config.toml
n_layer = 14
d_model = 224
n_head = 4
n_kv_head = 4
head_dim = 64
d_mlp = 576
vocab_size = 2048
activation = "swiglu"
norm = "layernorm"
norm_place = "pre"
norm_eps = 1e-06
positions = "rope"
rope_base = 23100.0
rope_fraction = 1.0
qk_norm = false
attn_scale = 0.125
bias = "all"
tie_embeddings = true
parallel_block = false
init = "trunc"
init_std_qkv = 0.0303
init_std_o = 0.0
init_std_up = 0.0303
init_std_down = 0.0
optimizer = "cautious_adamw"
lr = 0.00117
beta1 = 0.9
beta2 = 0.95
weight_decay = 0.24
lr_head = 0.00801
grad_clip = 0.5
warmup_steps = 269
schedule = "cos"
final_lr_fraction = 0.1
batch_tokens = 32768
seq_len = 256
doc_mask = true
train_tokens = 285300000
steps = 8707
dataset = "wikipedia_en"
MLP neurons of a small language model. Each row is named by its layer, matrix (gate and up: input weights; down: output weights) and neuron, and shows model dimensions 64-127. Each number is 128 + 24 x the weight over its row's rms, rounded and kept within 0 to 255. A neuron's up and down rows have the sign that makes its largest values positive.
Before each neuron's rows, "fires on" lists the tokens most often at its 100 highest values on Wikipedia text that the model never trained on. A number after a token or word is its count.

fires on: "ing" 15, "ap" 13, "o" 7, "ort" 7, "y" 6, "ith" 5
L6.gate521 [154  85 120 145 111 116 115 107 109 119 116 145 129 160 134 109  99 111 103 112 128 117 112 124 153 110 110 128 170 177 134 127 119 153 106 138 129 162 142 135 143 100  99 130 126 148 107 155 110 103 146 123 146 140 132 150 144 112 143 156 112 142 137 114]
L6.up521 [124 110 126 156  82 113 148 121 124 132 116 139 141 123  91 112 113 137 151 129 138 100  88 111 130 111 167 116 118 138 134 140 155 156 193  94 124 139  87 111 118 140 110 120 132 161 100 114 127  89 127 144 147 128 135 163 126  95 133 150 135 152  85 135]
L6.down521 [140 147 123 109 130 142 107 150 146 129 120 101 133 130 171 114 120  96 119 179  95 146 148 168 125 131 126 147 123 121 112 159 138 104 106 145 159 118 160 131 108 136 148 113 106  91 121 111 144 163 121 143 114 112  96 114 134 141 117 106 137  79 134 119]

fires on: "18" 24, "," 22, "19" 19, "16" 12, "15" 7, "17" 5
L10.gate363 [124 135  52 130 131 108 104 120 134 100 141 103 155 126 139 137  88 167 107 134 153 182 131 103 127 119 127 141 113  90 138 151 127 124  97  80 117 126 136 103 150  94 123  98 111 114 127 127 149 143 113 116 143 111 122 151 124 124 102 149  86 140 112 133]
L10.up363 [117 128  86 135 133 121 107 114 117 127  93 129 130 148 117 149 119 111 143 147  74 122 159 132 129 143 175 128 126 107 104 122 116 132 146 156 131 108 131 125  89 146 116  86 183 114 124 129 130 145 133 118 124  90 169 124 130 124 108 110 145  97 129 115]
L10.down363 [124 105 106 136 162 126 115  85 125 120 141 127 112 117 117 100 123 120 113 153  73 119 132 109 133 124 129 134 151 119 153 102 103  93 109 115 128 157  77  59 136 109 160  97 116 125 161 131 162 133 106 141 122  87 120 150 124 136 127  73 117 114  97 160]

fires on: "s" 22, "ies" 20, "ers" 19, "ins" 7
L5.gate301 [137 119 115 124 187 104 113 141  93 129 107 165 154 147 178 126 156 176 166 156  93 128 132  95 114 172 156 152 155 131 124 142  97 131 124 136 156 123 144 123  89 120 195 137 134 100 110 119 133 121 148 104 110 140 126  68  93 133 155 151 140 133 112 125]
L5.up301 [161 118  89 146 135 131  95 100 140 185 121 117 134 132 139 116 131 116 148 139 150 118 157 112 112  90 128 109 115 118 119  91  99 140  99 122 176 151 149  99 126 133 144 121 112 117 110 153 152 111 179 105 130 156 117 152 122 193 111  90 155  90 152 167]
L5.down301 [149 118 162 154 113 148 158  96 119 146 159  99 115 139 106 107  94 138 108 117  64 132 128  98 144 168 139 161 124  93  97 136 106 127 118 116 140 149 158 148 119 133 121 129 162 151 137 116 129 124  80 131 144  80 115 125 119  91 149 124 102 103 128  99]

fires on: "." 100
L10.gate107 [ 94 132 170 133 139 128 125 145 142 112 167 132 111 117 159 108 123 102 139 151  85 128  63 162 108 151  97 146 140 119  90 120 126 118 143 126 115 112 127 157 159 145 105 151 139 131 150 141 144 105 153 140 124 170 152 163 159 128 131 104 105 107 130 107]
L10.up107 [107 140 136 168  93 150  72 150  56 132 164 147 118 135  88 153 133  97 126 165 105 132  93 122 123 176 127 121 125 137 144 124 108 176 150  94 107 175 133 147 152  65  93 130 125 135 195 168  90 113 136 125 114 161 128 118 136 126 116 123  96 115 139 105]
L10.down107 [ 96 151 121 134 100 137 164 113 126 102 139 124 121 131 103 111 123 118 156 151 117  95 156 157 110 137 128 128 119 113 108 166 105  79 113 124 161 146 122 160 158 118 137 110 116 130 119 124 110  90  76 143 143 133 131 157  96 127 104 163  85 124 109  95]

fires on: "ed" 26, "en" 16, "rit" 7, "is" 6, "ject" 6
L6.gate501 [125 178 131 115 100 149 119 122 124 137 134 137  84 127 119 132 143 149 186 100 131 145 111 140 120 116 125 138 104 147  82 125 151 146 130 155 143 147 118  92 143 174 134 143  86 100 117 127 137 112 131 124 137 135 138 122 113 144 136 173 109  93 124  93]
L6.up501 [163 125 101 136 127 121 133 148 140 108 134 138 119 120 115 144 139 124 196 107 167 113 119 121 143 164 164 137 131 114 160 124 154 121 203 139 131 112 148 121 133 165 130  98 120 136 136 129 102 132 141 164 121 115  98 131 133 143 123 142 117 106 148  95]
L6.down501 [136 100 123  90 108 169 134 112 131 146 131 158 152 103 141 132  96 128 104 114 115 145 129  94  96 171 135 124 138 137 174  84 127 132 147 144 158  87 137 124 142 169 139 105 169 168  95 149 130 147 166 142 120 112 113 103 141 134 170 124 161 115 135  95]

fires on: "," 78, " and" 6, "aw" 5, "iz" 5
L6.gate56 [121 157 132 115  73 131  94 109 119 141 143 146 126 131 146  95  75 119 166 124  90 101 121 136 113 125 154 152 117 112 136 134 144 143 167 122 126 141 107 133 138  94 109 140 157 122 116 114  95 132 140 124 105 160 151 129 129 164 118 100 151 117 160  86]
L6.up56 [ 91 148 139 179 134 151  93 103 133 132 127 143 166 105 124 136 152 165  74 147 159 171  92 122 155 139 120  99 117 128  95 124  86 110 146 139 179 141 166 135 118 169 139  84 150 136 115 104 141 130 137 149 114 104  85 140 139  98 112 150 139  93 119 133]
L6.down56 [174 121 131 126  89 107 179 105 119 167 126 125 142 140 141 143 123 128 140  92  95 154 118  86 141 147 142 160 136  78 126 122 137 166 143 116 102 149 134 123 101 126 102 139 176 117 128 140 136 148 121 142 147 103 175 105  85 149 109  84 112 173 134  94]

fires on: "ers" 19, "on" 13, "e" 6, "por" 6, "en" 5, "ins" 5
L6.gate438 [147 165 114 155 119 108  76 138  86 109 133 133 146 102 144 173 113 126 106 144 148 145 127 114 118 138 142 100 142 104 108 142 174  91 145 129 153 108 132 106 144 159 161 133 125  82 105 151 170 119 151 155 158 106 143 149 135 114 161 113  96 136  92 135]
L6.up438 [132 157 157 127 137 135  90 126 149 168 101 100 132 136 108 111 121 147 134 137 158 114 159 108 117 146 104 163 142 112 175  78  76 121 117 159 163 133 118 112 114 137 158 132 136 109 120 136  96 143 180 139 124 133 131 164 113 117 118 133 108  89 107 131]
L6.down438 [132  93 131 180 158 135 184 130 112 139 159 134 129 106 126 120 150 132  83 127 111 117  86 125 197  97 128 128 108 119 106 145 125 102 122 144 106 131 150 155  93  91 155 153  84 123 123 129 128 116  98 119 141 100 133  99 152 104 109 152 116 155 147 131]

fires on: "ig" 11, "ad" 10, "ce" 10, "and" 10, "um" 10, "ation" 7
L6.gate370 [143  93 151 166 142 106 102 147 109 104 119 136 129 123 123 124 102 119 125 139 151 103 109 138 161 111 204 142 157 139 170 162 138  95 135 125 125 140 124 112 125 151 123 128 120 104 123 158 152 109 152 127 110 169 131 128 104 162 102 100 147 131  68 116]
L6.up370 [121 139 130 165 151 158 132 129  95 127 139 146 132 131 125 160 120 125 134 133 139 117 153  93 111 130 136 110 180 159 138 115 130 124 120 120 115 129 109 143 165  89 117 123 140 131 147 144 116 123 126  82 158 168 109 165 141  72 118  95 122 137 114 102]
L6.down370 [ 78 144 124 127 142 108 134 107 154 160 125  86 117 119 138 155 134  77 138 141  84 147 114 137 104 115 109  89 110 122  98 108 149 131 142 131 109 116 123 131 132 185 134 123 111 155 142 127 161 126  90 140 138 125 143 156 161 135 130 155 113 119 158 137]

fires on: "ol" 16, "el" 15, "il" 12, "ev" 11, "en" 7, "D" 5
L6.gate0 [153 148 143 115 116  99  85 125  69 167 108 132 147  82 197  97 126 120 134 132 151 141 111 158 142 135 127 111 121 116 115 123 113 117 110 110 142 128  81 141 135  88 157 125  91 121 131  80 160 124 131  86 166 121 161 156 129  98 134 133 123 129 100 124]
L6.up0 [123 134 109 120 124 112 111 102 148 135 104 105 130 141 124  97 160 132 105 114 154 114 134  83 101 126 116 139 110  95 176 153 186 141 142 131 173 139  98 134 132  86 124 129 121 112 124 107 157 116 116 122 161 164 128 143 125 142 178 142 142 129  84 157]
L6.down0 [138 141 122 138  92  91 106 102 140 146 129 127 153 121 123 127 133 109 130  92  86 138 129 113 171 130 119  98 152  91 153 108 113 128  96 109 113 164 136 171 138 122 156 152 148 112 142 120 106 147 177 112  54 120 130 137 161 138 121 107  79 173 118 103]

fires on: "on" 18, " between" 16, " in" 13, " of" 11, "and" 7, " which" 4
L4.gate103 [119 161  60 148 102  80  97 136  93 117  93 148 111 146 139 123 134 132 145  75 151 147 120 146 134 141 129  87 124 113 128 114 122 123 132 191 150 136 171 120 108  99 126  86 114  80 132 145 164 136 130 103 151  97 144 156 128 186 131 140 136 101 132 102]
L4.up103 [139  99 142 155 126 105 106 134 102 120 138  98 137 124 104 107 105 157 152 116 124 113 115 130  93 116 145  82 111 114 112 157 157 143 142  90 119 118 142  99  91 113 119 124 108 149 138  97 114 115  82 121 108 135 156 130  88 122 159 138 117 141 132 157]
L4.down103 [113 100 138 109 135 146 113 125 125 145 115 150 131 114 145 146 118 125 146 154 108  94 131 100 158 126 143 177 107 138 163 160 112 109  99 148 148 129  81 106 195 112 125 142 121 127 141 103 155 160  97 124 122 136 152 114 108 147 116  75  90 153 168 152]

fires on: "en" 12, "il" 11, "g" 8, "u" 8, "ens" 7, "our" 7
L6.gate185 [145 124 156 120 154 108 133 130  93 165 109 151 111 109 146 135 126 142 156 142 156  96 129 103 134 145 130  90 169  81 136  99 123 111 126 139 171 162 134 150 141 136 145 103  85 107  96 113 153 132 126  81 138 146 163 157 116 103 143 118 110 129 128 148]
L6.up185 [124 155 102 135 129 111 135 161 158 119 126 138 136 117 132 139 185 149 100 128 114 137 120 149  87 112 168 144 139 109 168 147 136 131 117 133 143 140  96 161 115  99 137 123 154 151 101 118 102 133 137 117 107 173 162  68  97 115 173 135 130 123  98 145]
L6.down185 [148 146 150 123 125  56 127 152 157 139  80 133 153  65 172 145  60 143 139 136 147 137 126 124 146 114 132 134 127 112 142 117 139 133  67 122 204 128 115 137 125 143 105 149  98 167  97 143 132 136 135 142 145 155 125 148 113 145 157 131 121 137 115 125]

fires on: " \"" 100
L2.gate316 [132 128 100  77 122 131 160 115 146 116 168 130 143  90 121 131 112 183  93 128 146 143 166 145  90 169 127 112 139  90 102 151 146 129 133 146 126 129 107 190 110 141 133  90 135 164 129 135 118 144 134 153 134 140 136  71 112 131 119 137 109  92  98 150]
L2.up316 [104 135 151  81  94 110 117 156 143 124 143 141 132 104 131  60 157 164 175 148  98 121 135 112 147 156 109 115 150 162 141 161 130 103 173 118 140 148 109 115 141 135 149  97 167 131 108 120 131 132  96 116 148 110 131 180 117 118 133 170 133 128 121 141]
L2.down316 [158 103 113  64 104 125 152 131 112 138 127 145  76 155 131  75 124 148 121 111  84 136 131 152 161 130 116 166 100 128  93 155  95 143 141 144  76 149 101 128 124 129 109 108 144 169 113 123 152 146 110 143 165 154 148 139 107 113 130 123 133 112 126 141]

fires on: "er" 22, "is" 7, "ist" 7, "ver" 6, "on" 4, "ay" 4
L8.gate333 [114 110 136 138 167 135 123 110 110 117 132 115 119 144 150 118 149 128 103 103 119 104 120 104 130 141 126 163  99 187 155 130 103 151 133  87  76 108  94 164 110 109 116 107  96 129 161 121 176 165 119 119  86 142 130  95 149 111  99 126  98 132 155  99]
L8.up333 [ 92 132 123 120 118 118 118 133 143 151  93 135 161 154 174 107 103 110 139 128 116  67 156  90 140 106 167 188 118 139 163 116 142 121 126 121 152  93  91 122 114 136 173 133 129 127 173 144 143 143 140 135 116 133 155 143 130  95 119  90 140 151 157 137]
L8.down333 [137 129 126 149 141 144 141 128 121 155 151 126 151  87 150 166 134  88 123 175  80 111 135  92 137 149 115 180  98 151 126 128 111 125 145 103 128 154 127 133 103 101 151 152  88 110 122 142 137 138 143 124 117  84 136 105 164  87 119  88 121 160 154 100]

fires on: "." 93, " Per" 4
L9.gate500 [106 133 140 141 135 199 139 117 109 134 122 164 120 118 155 113 119  63 138 140 122 123 147  88  99 182  84 148 136 112 123 139 104 130 132 141 135 118  84 128 144 115 122 135 155 128 155 135 141 110 154 126 134 165 150 130 111 121 141  91 160 113 108 141]
L9.up500 [134 155 161 151  90 120 101 125 130 110 150 120 108 127 151 105 153 122 164 123 138 136 132 109 151 108 147 141 133 108 130 105 119 137 107 163 159 150  90 131 114 101  96 130 123 180 160 163 151 131 149 132 152 139  88 150 133 142  92 118 102 111  87 195]
L9.down500 [145 149 134 135 115 190 138 109 186 115 120 155 137 128 139 132 124 125 124 145 103 115 123 160 133 146 131 161 138  99 126 163  67 130 139 130 136 117 122 128 134  92 106 119 166 156 165 103  97 160 103 103 104 145  96 120 152 125 150 175 145 132 122 109]

fires on: "le" 12, "ust" 12, "re" 11, "as" 10, "ution" 8, " released" 7
L4.gate63 [115 132 123 110 165  52 110 114 116 126 138 181 122 124 123 137 127 134 133 126 139 130  90 106 118 124 149 170 100 124 124 123 130 153  98 136  96 115 135 159 124 112 169 154 123 131  89  92 122 105 146 147  99 101 127 125 119 108 113 130 105 138 168 117]
L4.up63 [138 140 156 138  92 139 109 105 149 127 158 103 146 131 168 146 145 110 107 125 152 163 165 150 150 125 121 107 138 143 127 149 131 110 110 119 148 127 113 121 126 132 124 143 134 105 138 118  86 113 148 150 103 164 141 137 145  97 141 135 132 135 132 106]
L4.down63 [148 113 116 164 143 142 133 103 125 153 115 145 154 124 118 134 111  95 113 145  93 131 108 127 105 150 121 124 109 148 108 135 150 133 147 148  85 141  90 135 154 169 147 144 107 143  97 110 145 121  80 129 177 118 123 116 170 151 149 109  98 119 121 127]

fires on: "ers" 21, "er" 18, "ist" 12, "man" 10, "ister" 10
L6.gate316 [135 148 128 106 121  96 105 108 124 151  97 141 147 103 143 142 123 157 107 143 122 131 132 134 139  94 112 136 130 130 149 134 153 129 108 118 148 122 118 169 102 151 148  89 120 112 123 147 148 133 158 102 118 159 168 165 128 146 159 112 149 129 142 124]
L6.up316 [101 125 133 111 173 128 113 148 140 148 112 141  96 148 147 119 130 132 128 105 166 143 177  96 141 117 150 175 118 119 145 150 101 165  94 122 127  88 139 116 143 149 134 144  76 132 153 150 115 177 119  68 108 151 180 124 122 149 131  94 130 134 144 126]
L6.down316 [155 121 117  84 133 122 158 104 128 143 135 117 143 140 166 140 150 151 178 136 126 130 126 111 100 110  94 167 111  84 198 133  87 160 105 134 111 170 148 148 156  48 139 199 100 115 115 147 108 152 138 143 138 138 139 131 130 121 157 110 142 119 137 121]

fires on: "19" 95, "18" 4
L9.gate195 [144 101 100  91 106 132  97 119 155 108 124  86 162 145 122 110 108 118 106 106 130 138 125  98 111 157 167 145 135 128 125 143 166 101 151 131 128 107 134 139  97 107  96  93 120 158 153 113 111 119 135 120 122  85 154 159  99 119 132 110 115 140  89 108]
L9.up195 [124 135 105 108  91 121 109 158 114 129 160  89 118 153 180 146  98  98 163 113  66 143 164 148 130 172 137 152 138 134 133 134 115 113 156 131 143 154  96  99 110  97 135 134 112 161 204 111 180 144 150 144 116 122 141 146 102 143 107 124 108 129 117  96]
L9.down195 [ 89 151 112 147 154 127 137 120 133 120 124 119 151 143 118 138 128 128 101 112 105 127 128 119 132 115 135 146 121  91 159 122 129 116 130 116 135 165 137 109 155 142 112 133 162 108 132 127 164 135 129 121 130 108 121 123 136 120 107 146 145 116 133 110]

fires on: "." 36, " life" 7, ")." 7, " ex" 6, "y" 5
L9.gate303 [111 132 133  77  80 100 117 161 137 149 137 132 101 134 178 111 118 116 108  95 134 163 128 139 115 156  80 153 112 138 136 154 166 153 103 122 101 101 132 141 135 145  81 124 135 142 155 131 141 145 147 151 121 177 151 118 147 135 134 148 107 111  80 131]
L9.up303 [114 124 141 142 132 107 186 151 114 130 184  99 119 105 148 167  89 168 105 117 168 125 125  79 106  99 113 134 113  96 146 130 133 121 122 121  86 148 116 137 144 115 145 102 117 141 159 140 156 117 126  87  93 145 132 123 178 137 101 122 125 118 106 136]
L9.down303 [129 114 119 188  92 131 157 124 122 142 146 147 123 110 100 102 129 111 108 158 101 107 142 126  99 154 133 106 154 134 107  84 115  93 131 118  97 118 139 147 156 108 123  94 135 151 140 111 104 112 137 140 187 110 168 100 135 118  94 125 105 101 135 113]

fires on: " \"" 27, "ch" 17, "\"" 15, " pre" 8
L6.gate474 [127 120 140 124 138 103 117 144 150 168 146 148 140 116 113 118  99 146 122 125 150 104 149 118  97 158 146 122 171 136 139 172 113 126 144 121 125 114 127 134 134 141 186 101 122 148 176 120 139 126 109  81 142 148 139 122  55 121 202 113 117 151 121 123]
L6.up474 [ 93  94 135 100 130 134 123 110 126  80 128 180 127 131 150 122 108 122 100 100 140 131 133 146 145 152 157  91 148 148 131  90 105 151 131 144  94 127  90 136 134  56 146 111 137 144 106  81 133 129 171 122 155 123 114 110 144 138 161 161 161 122  73 147]
L6.down474 [157 117 155 124 138 112 113 168 127 179 140 119 112 128 105 108 137 122 109 117 137 117 152 151 112 110  60 143 139 117 105 146  97 132 136 140 143 128 132 140 111 147 115 139 118 168 142 162 149 127  95 155 139 159 160 145  74 117 125  95 132 135 142 170]

fires on: "19" 25, "18" 18, "15" 7, "17" 7, "ev" 6, "ed" 5
L8.gate404 [106 154  88  57 122 120 172 125 190 158  84 100 170 148 140 116  66 151  89  93 118 187 177 103  96 121 120 106 137 141 108 129 158 102 122 134 189 139 131 174 118  87 110 128 156 138 121 131 127 152 134 138 147 143 124 169 134 111 134 133 144 137 127 151]
L8.up404 [ 67 133 147 125 148 141 118 146 125 166 146 140 146 137 133  93 161 143 125 107 148 132 155 123 179 132 118 159 107 133 114 118 129 172 140 158 119 146 135 154 103 102 175 113 135 106 150 155 109 137 158 163 151 110 139 149 132 149 108 129 127 105 128 144]
L8.down404 [119 145  89 137 115 139 111  76 187 103 175  92 147 150 137 138 118 148 159 168  72 158 108 120 134 141 152 131 154  91 145 109 110 151 124 113 155 162 130 149 137  99 124 133 126  86 161 158 153 111 141 139 128  89 121 169 114 169 139 106 151 136 149 135]

fires on: "en" 16, "is" 13, "ut" 9, "ay" 8, "all" 5, "if" 5
L6.gate342 [115 177 108 137 162 162 156 130 114 152  79 133 115 133 124 100 155 115 133  80 159 103 132 124 111 120 139 122  93 127 112 153 111 140 154 158 167 135 112 139 147 155 131 131 140 132 118 143 176 107 133 157 152 121 135 133 124 101 119 138 106  99 128 127]
L6.up342 [147 121 134 147 134 143 166 104 154 136 157  66 127 138 112 153 129 147 145 113  95  67 131 167 134 148 136 123 118  96 118 118 162 150 120 187 133  94  77 146 129 145 174 154 133 106 157  96 129 140 102 137 130 121 135 138 134 120  91 107 100  76 153 110]
L6.down342 [135 151 115 126 125 159 117 120 140 128 129 131 144 111 140 136 127 126 103 104 129 135 121  56 150 134 103 121 154 146 118 121 118 114 145 131 111  95 183 152  83  95 156 124 124 119  93 172 129  97 125 138 130 106 145 148 153 164 148 115 154 116  78 152]

fires on: "-" 22, " born" 13, "f" 8, " than" 7, "." 6
L4.gate377 [109 175 118 120 110 121 108 106 112  81 132 129 135 138 145 151  93 126 192 142 117 110  93 138 101 100 126 105 124 133  85 162 135  95 151 148 111 120 109 172 147 105  86  77 159 123 159 144 174 129 135 146 118 155 161 112 128 159 154 124 115 124 153 108]
L4.up377 [100 163 169  86  82  90  89 103 136 136 184 120 157 111 151 120 126 114 111 162 118 132 118 167 182 137  84 123 122 158 151  94 145 114 143 112  85 135 109 122 129 148 119 162  89 165 138 139 109 116 126  95 121 136 102 139 129 125 107  96 158  85 112  83]
L4.down377 [ 89 120 122 118  87 122 122 121 182 168 180 113 133 171  99 115 142  96 126 115 120 115 140  91 119 104  88 148 113 110 154 134 126 184 116  81 140 140 150 130 141  81 143 157 109 100 174 118 120 124 128 129  93 130 117 156 119 131 107 131 150 103 124 112]

fires on: " of" 31, "," 27, " in" 18, " San" 11, " near" 11
L2.gate407 [ 97 117 135 135 130  57 109 132 146 161 147 144 139 155 145 148 100  84 104  73  96 167 134  95 149 129 112  80 116 116 121 129 149 150 146 143 126 163 106 122 137 135 115 103 158 145 107 123 153 141 103 138 138 123 134 140 143 141 116 130 143 114 144 149]
L2.up407 [ 98  96 144 125  84 115 122 123 136 115 155 145 133 110 132 174 137 139 121  76 113 146 114 183 160 117 119 131  95  88 108 166 157 121 113 131 140 131 124 181  74 176 138 100 107 124 118 129 124 111  91 117 145 127 134  87 104  91 116 109 118 158 135 175]
L2.down407 [135 116 148 150 106 110 127 120 131 123 116 117 133 123 148 153  80 100 124 125 100 138 137 134 134 164  95 146 118 131  77 137 152 113 134 153 127 127 105 166 184 152 126 124 126 153 116 149 145 146 141 140 131 116 123 119 121 161 175  56 116 110 119 103]

fires on: "ic" 18, "oci" 16, "an" 12, "ine" 12, "ign" 8, "ial" 7
L8.gate566 [161 131 135 117 126 105  99 137 112 130 138 137 151  95 106 125 179 112 118 144 177 118  90 111 174 107 129 131 118 148  99 105 179 118 140  84 129  65  85 115 126 118 138 122  89  81 172 153 138 149 128 144 147 179 115 123 141 129 103 129 131 116 139 102]
L8.up566 [136 116 143 119 121  88 119 176  98 151 110 117  91 148 155 127 101 132 150  84 131 134 136 126 162 115 113 102 158 118 134 161 134  95 107 127 168 119 144 131 117 144 134 109  90 144 132 148 132  87 146 162 167  99 155 146 145 130 152 129 104 118 119 135]
L8.down566 [120 112 143 126 119 107 122 126 120 122 113 132  81 174 124 125 141 133 117  70 109 141 121 134 111 126 143 117 109 126 146 136 173  99 128 159 116  97 189 127 112 141 101 149 103 119 158 116 114 124 167 118 138 168 138  95 169 149 132 153 105 165 165  94]

fires on: "a" 57, "l" 27, "u" 7, "ic" 4
L4.gate299 [123 136 148 140 176 121 137 143 128 160  94 116 146 160  87 155  96 141  94 153 124 141 154 131 124 153  98  94 115  65 155 110 105  76 121  98 126 127 147 116 111  74  84 157 139 115 100 103 136 129  98 135 121 127 130 134 135 111 115 145 146 143 144 155]
L4.up299 [151 141 132 138 125 139 140 115 122  83 138 130 119 113 135  89 144 102 120 115 136 131  98 127 130  68 147 131 129  89 120  49 123 102 134 118 184 126 118 146  98 121 129 126 167 126 133  76 121 112  77 115 133 103 148 104 146 123 153 139 171 109 137 142]
L4.down299 [114 103 120 163 114 112 141  84 109 103 130 148 149 121  89 161 130 113 110 132 150 147 108 104 141  74 115 117 146 143 129 152 120 125 109 108 139  92 153 136 128  97 117 134 121 140 161 129 150 164 156 132 114 121 146 192 180 130 143 135 191 141 158 162]

fires on: ")." 34, "." 21, "t" 17, "\"." 9, ".\"" 5, "4" 4
L2.gate278 [143 128 117 149 119 141 100 193 139 118 138 102  89 132 124 104 110 123 144 134 147 128 136 165 117 153 145 146 132 130 131 126 133 175 176 105 133 112 123  66 130 186 131  97 173 148 113  74 138 108 153 118  95 146 147 114 151 150 159 137 144  79 145 113]
L2.up278 [146  93 116 149 151 112 147 134 119 149 167 118 123 108 154  84 106 105 149 129 175 109 146 111 163 141 124 104 132 121 136 143 133 104 126 125 115 139  97 128  80 175 137 125 114  99 164 139 139 157 120 115 143 127 158 106 137 159 143  92 133 143 137 146]
L2.down278 [129 139 188 131 153 139 145 111 107 128 130 107 147 125  83 128 181 123 138 134  73 145 136 132 136 139 121 139 145 121  89 139 135 119 126 126 124 141 163 157 185  97 114 142 158 149 148 143 150  99 126 114 164 110 131  81 164 149 139 189 123 132 116 148]

fires on: ".\n\n" 22, "." 22, " I" 10, " T" 8, " ==\n" 7, "==\n" 7
L9.gate283 [130 104 122 145 161 132 110 122 110 154 106 113 134 145 147 158 122 137 119 167 102 144 133 120 121 133 152 109 123 149  83  92 112 144 101 109 115  95  79 107 178 158 121  93 132 147 134 123 109 102 142 159 115 157 128 100 108 133 144 125 102 104 137 123]
L9.up283 [130 135  98 142 136 132  91 139 142 117 151 179 107 158 148 154 104 186 126 122 132 100 141 127 117 138 126 145 115 119  94 123 120  95 148 120 134 115 125 116 139 135 156 142 129 135  88 156 118 178 128 133 149 133 127 165 119  99 180  99  99 135 162 140]
L9.down283 [102  95 110 157 123 124 148 104 155 115 155  96 121  99  80 141 137 152  86 131 147 167 127 141 131 143 119 159  85 107 135 149 129 149 141 117 138 142 141 155 129 126 134 145 161 126 140 152 117 129 105 148 148 126 132 127 141 139 139 145 141 131 134 131]

fires on: "a" 26, "ia" 9, "us" 6, "at" 5, "ate" 5
L8.gate127 [179  93 100 129 111  95 126 144  69 120 126 145 138 122  81 119 138 110 136 114 133 153 126 102 120 160 119 134 113 137 117 174  85  97 167  98 103 146 137 134 123 140 135 137 120 138  98 118 132 185 120 148 155 107 112 155 124 142 129 156 108 135 154 137]
L8.up127 [119 154 155 145 104 153 128 155 103 171 128 121 114 134 127 117 110 160 195 101  89 175 129 153 125 163 108 164 131 124 137 145 145 125 138 115 127 117 158 123 145 162  69 107 120 147 135  92 146 117 151 151 120 119 163 210 132 135 131 142 159 131 137 173]
L8.down127 [121 170 184 147 140 144 146 106 175  82 120 137  88 150 156 142 117 132 110 133 132  89 109 132 108 104 148 122  95 132 102  85 113 175 118 146 165 112 135 172 133 149 169 140 123  88 153 141 136 113 145  85  87 154  95  99 112  84  99  80 137 111 116  91]

fires on: " sy" 15, " used" 13, "yl" 12, "°N" 11, "y" 8, "ony" 7
L2.gate392 [130 131 141 132  94  81 153 120 124 138 138 123 160 119 137 144 126 127 142 134 143 134 109 130 108 113 131 115 106  67  97 103 102 116 112 127  99 132 112 118 117 171 174  94 113 126 148 116 141 151  79  55 100  91 117  83 159 114 126 105 128 101 136 119]
L2.up392 [108 108 101  89 136 145 125 139 144 129 111 120 111 171 101 152  56 160  74 106 133 149 112 167 155 120 114  78 135  88 141 109 181 104 160 108 121 141 136 141  83 117 162 138 169 102 158 134 108 142 158 145 176 106  96 147 117  89 132 114 112 130 109 129]
L2.down392 [ 68 163  89 159  93 101 133 174 117 109 100 103 118 120  92 141 113 136  77 119 114 135 118 158 150 134 159 120 137 160  98 112 166 142  99 143 127 145  70 141 153 153 116 149 126 167 132  99 128  84 112 120 155 118 158 156 147 126 132 108 118 125 127 148]

fires on: "el" 51, "ol" 7, "in" 7, "ul" 6, "im" 6, "p" 6
L6.gate105 [132 136 166  86  94 128 114 118  94 131  88 162 143 112 153  86 126  93 120 114 123 106 135 122 101 117 150 111 143  81 133 115  92  98  94 131 153 131 118 160 155  92 122 121 131 148 108  97 135 124  75 173 159 159 182 146 128 110 142 159 109 109 109  66]
L6.up105 [ 97 127 104 124  92 101 145 125 143 127 101 114 105 128 133 176 130 118 102 119 122 132 119 100 127 196 139  81 126 130 160 103  90 120 100 140 129 102 123 103 149 117 120  76 147 125 125 111 100 124  84 105 126 121  98 128 111 111 119 139 139 140 148 133]
L6.down105 [135 112 129 113 110 109 113 101  95 154 155 105 147 125 137 151 131  92 125  77 142 144 138 152 109 110 110 134 121  95 133 111 130 106 104 151 143 141 138 162 142 114 134 166 139 117 136 156  99 142 115  95 114 150 179  71 129 114 123 137 144 135 102 145]

fires on: " |" 29, "0" 19, "1" 10, " on" 7, " at" 7, "2" 5
L10.gate3 [126 152 140 133 122 143 132  95 124 175 177 108 144 164 112  85 167  92 143 150 107 172 120 146 122 112 170 122 148 121 102 125 131 141 100  91 154 106 144 139 131 148  95 151  84 125 139 149 152 152 170 156 118 154 154  99 130 125  88 121 131 121 158 126]
L10.up3 [130 104 126 110  89 138 147 149 127 141 187 125 133 147 144 179 106 108  96 158 172 157 136 131 134 151  76 118 140 133 127 137 150 140 153 140  98 110 133 133 154 115 151 153 101 151  65 128 135 108 127 149  91 110  98  95 134 108 117 102 167 150 150 149]
L10.down3 [163 133 112 140 112 156 166 172 124 148 133 117  86 128 147 125 121 117 125 165 135  65 103 118 141 118 111 130 116 162 117 130 119 123 122 158 124 153 161 163  70 117 112 105  98  82 169 102 130 109 100 149 109 151 135 111 103 108 130 114 149 106 117 103]

fires on: " Ch" 25, " hel" 9, "ap" 9, "-" 8, "o" 5
L10.gate306 [136 114  95 137 127 126 136 113  99 149 152 128 135 178 119 154  97 100 153 137 148 104 138 125 138 120 128 109 150 167 131 142 105 144 138 155 122  74  92 120 133 161 116 143 100 128 107  91 146  89 144 103 118 126 100  96 161 140 140 169  94 139 158 106]
L10.up306 [ 93  98 113 142 151 134 112 153 161 145  85 123 118 118 115 146 153 142 123 145 130 102 106  72 162 124 125 134  82 127 120 128 185 113 128 146 138 122 161 123 117 137 116  99 113 129 134 128 103 150 122 159 112 174 166 152 141  94 179 158 149 126 152 152]
L10.down306 [146 119  68 108 152 116 114 153 106 106 139  90 112 137 154 142 137 113 142 130 142 188 112 152 118 135  92 132 162 140 101 151  95 134 171 122 139 161 126 121 109 101  97 113  83 123 134 157 119 130 127 123  99  91 110 127  90 131 165 121 131 121 118 150]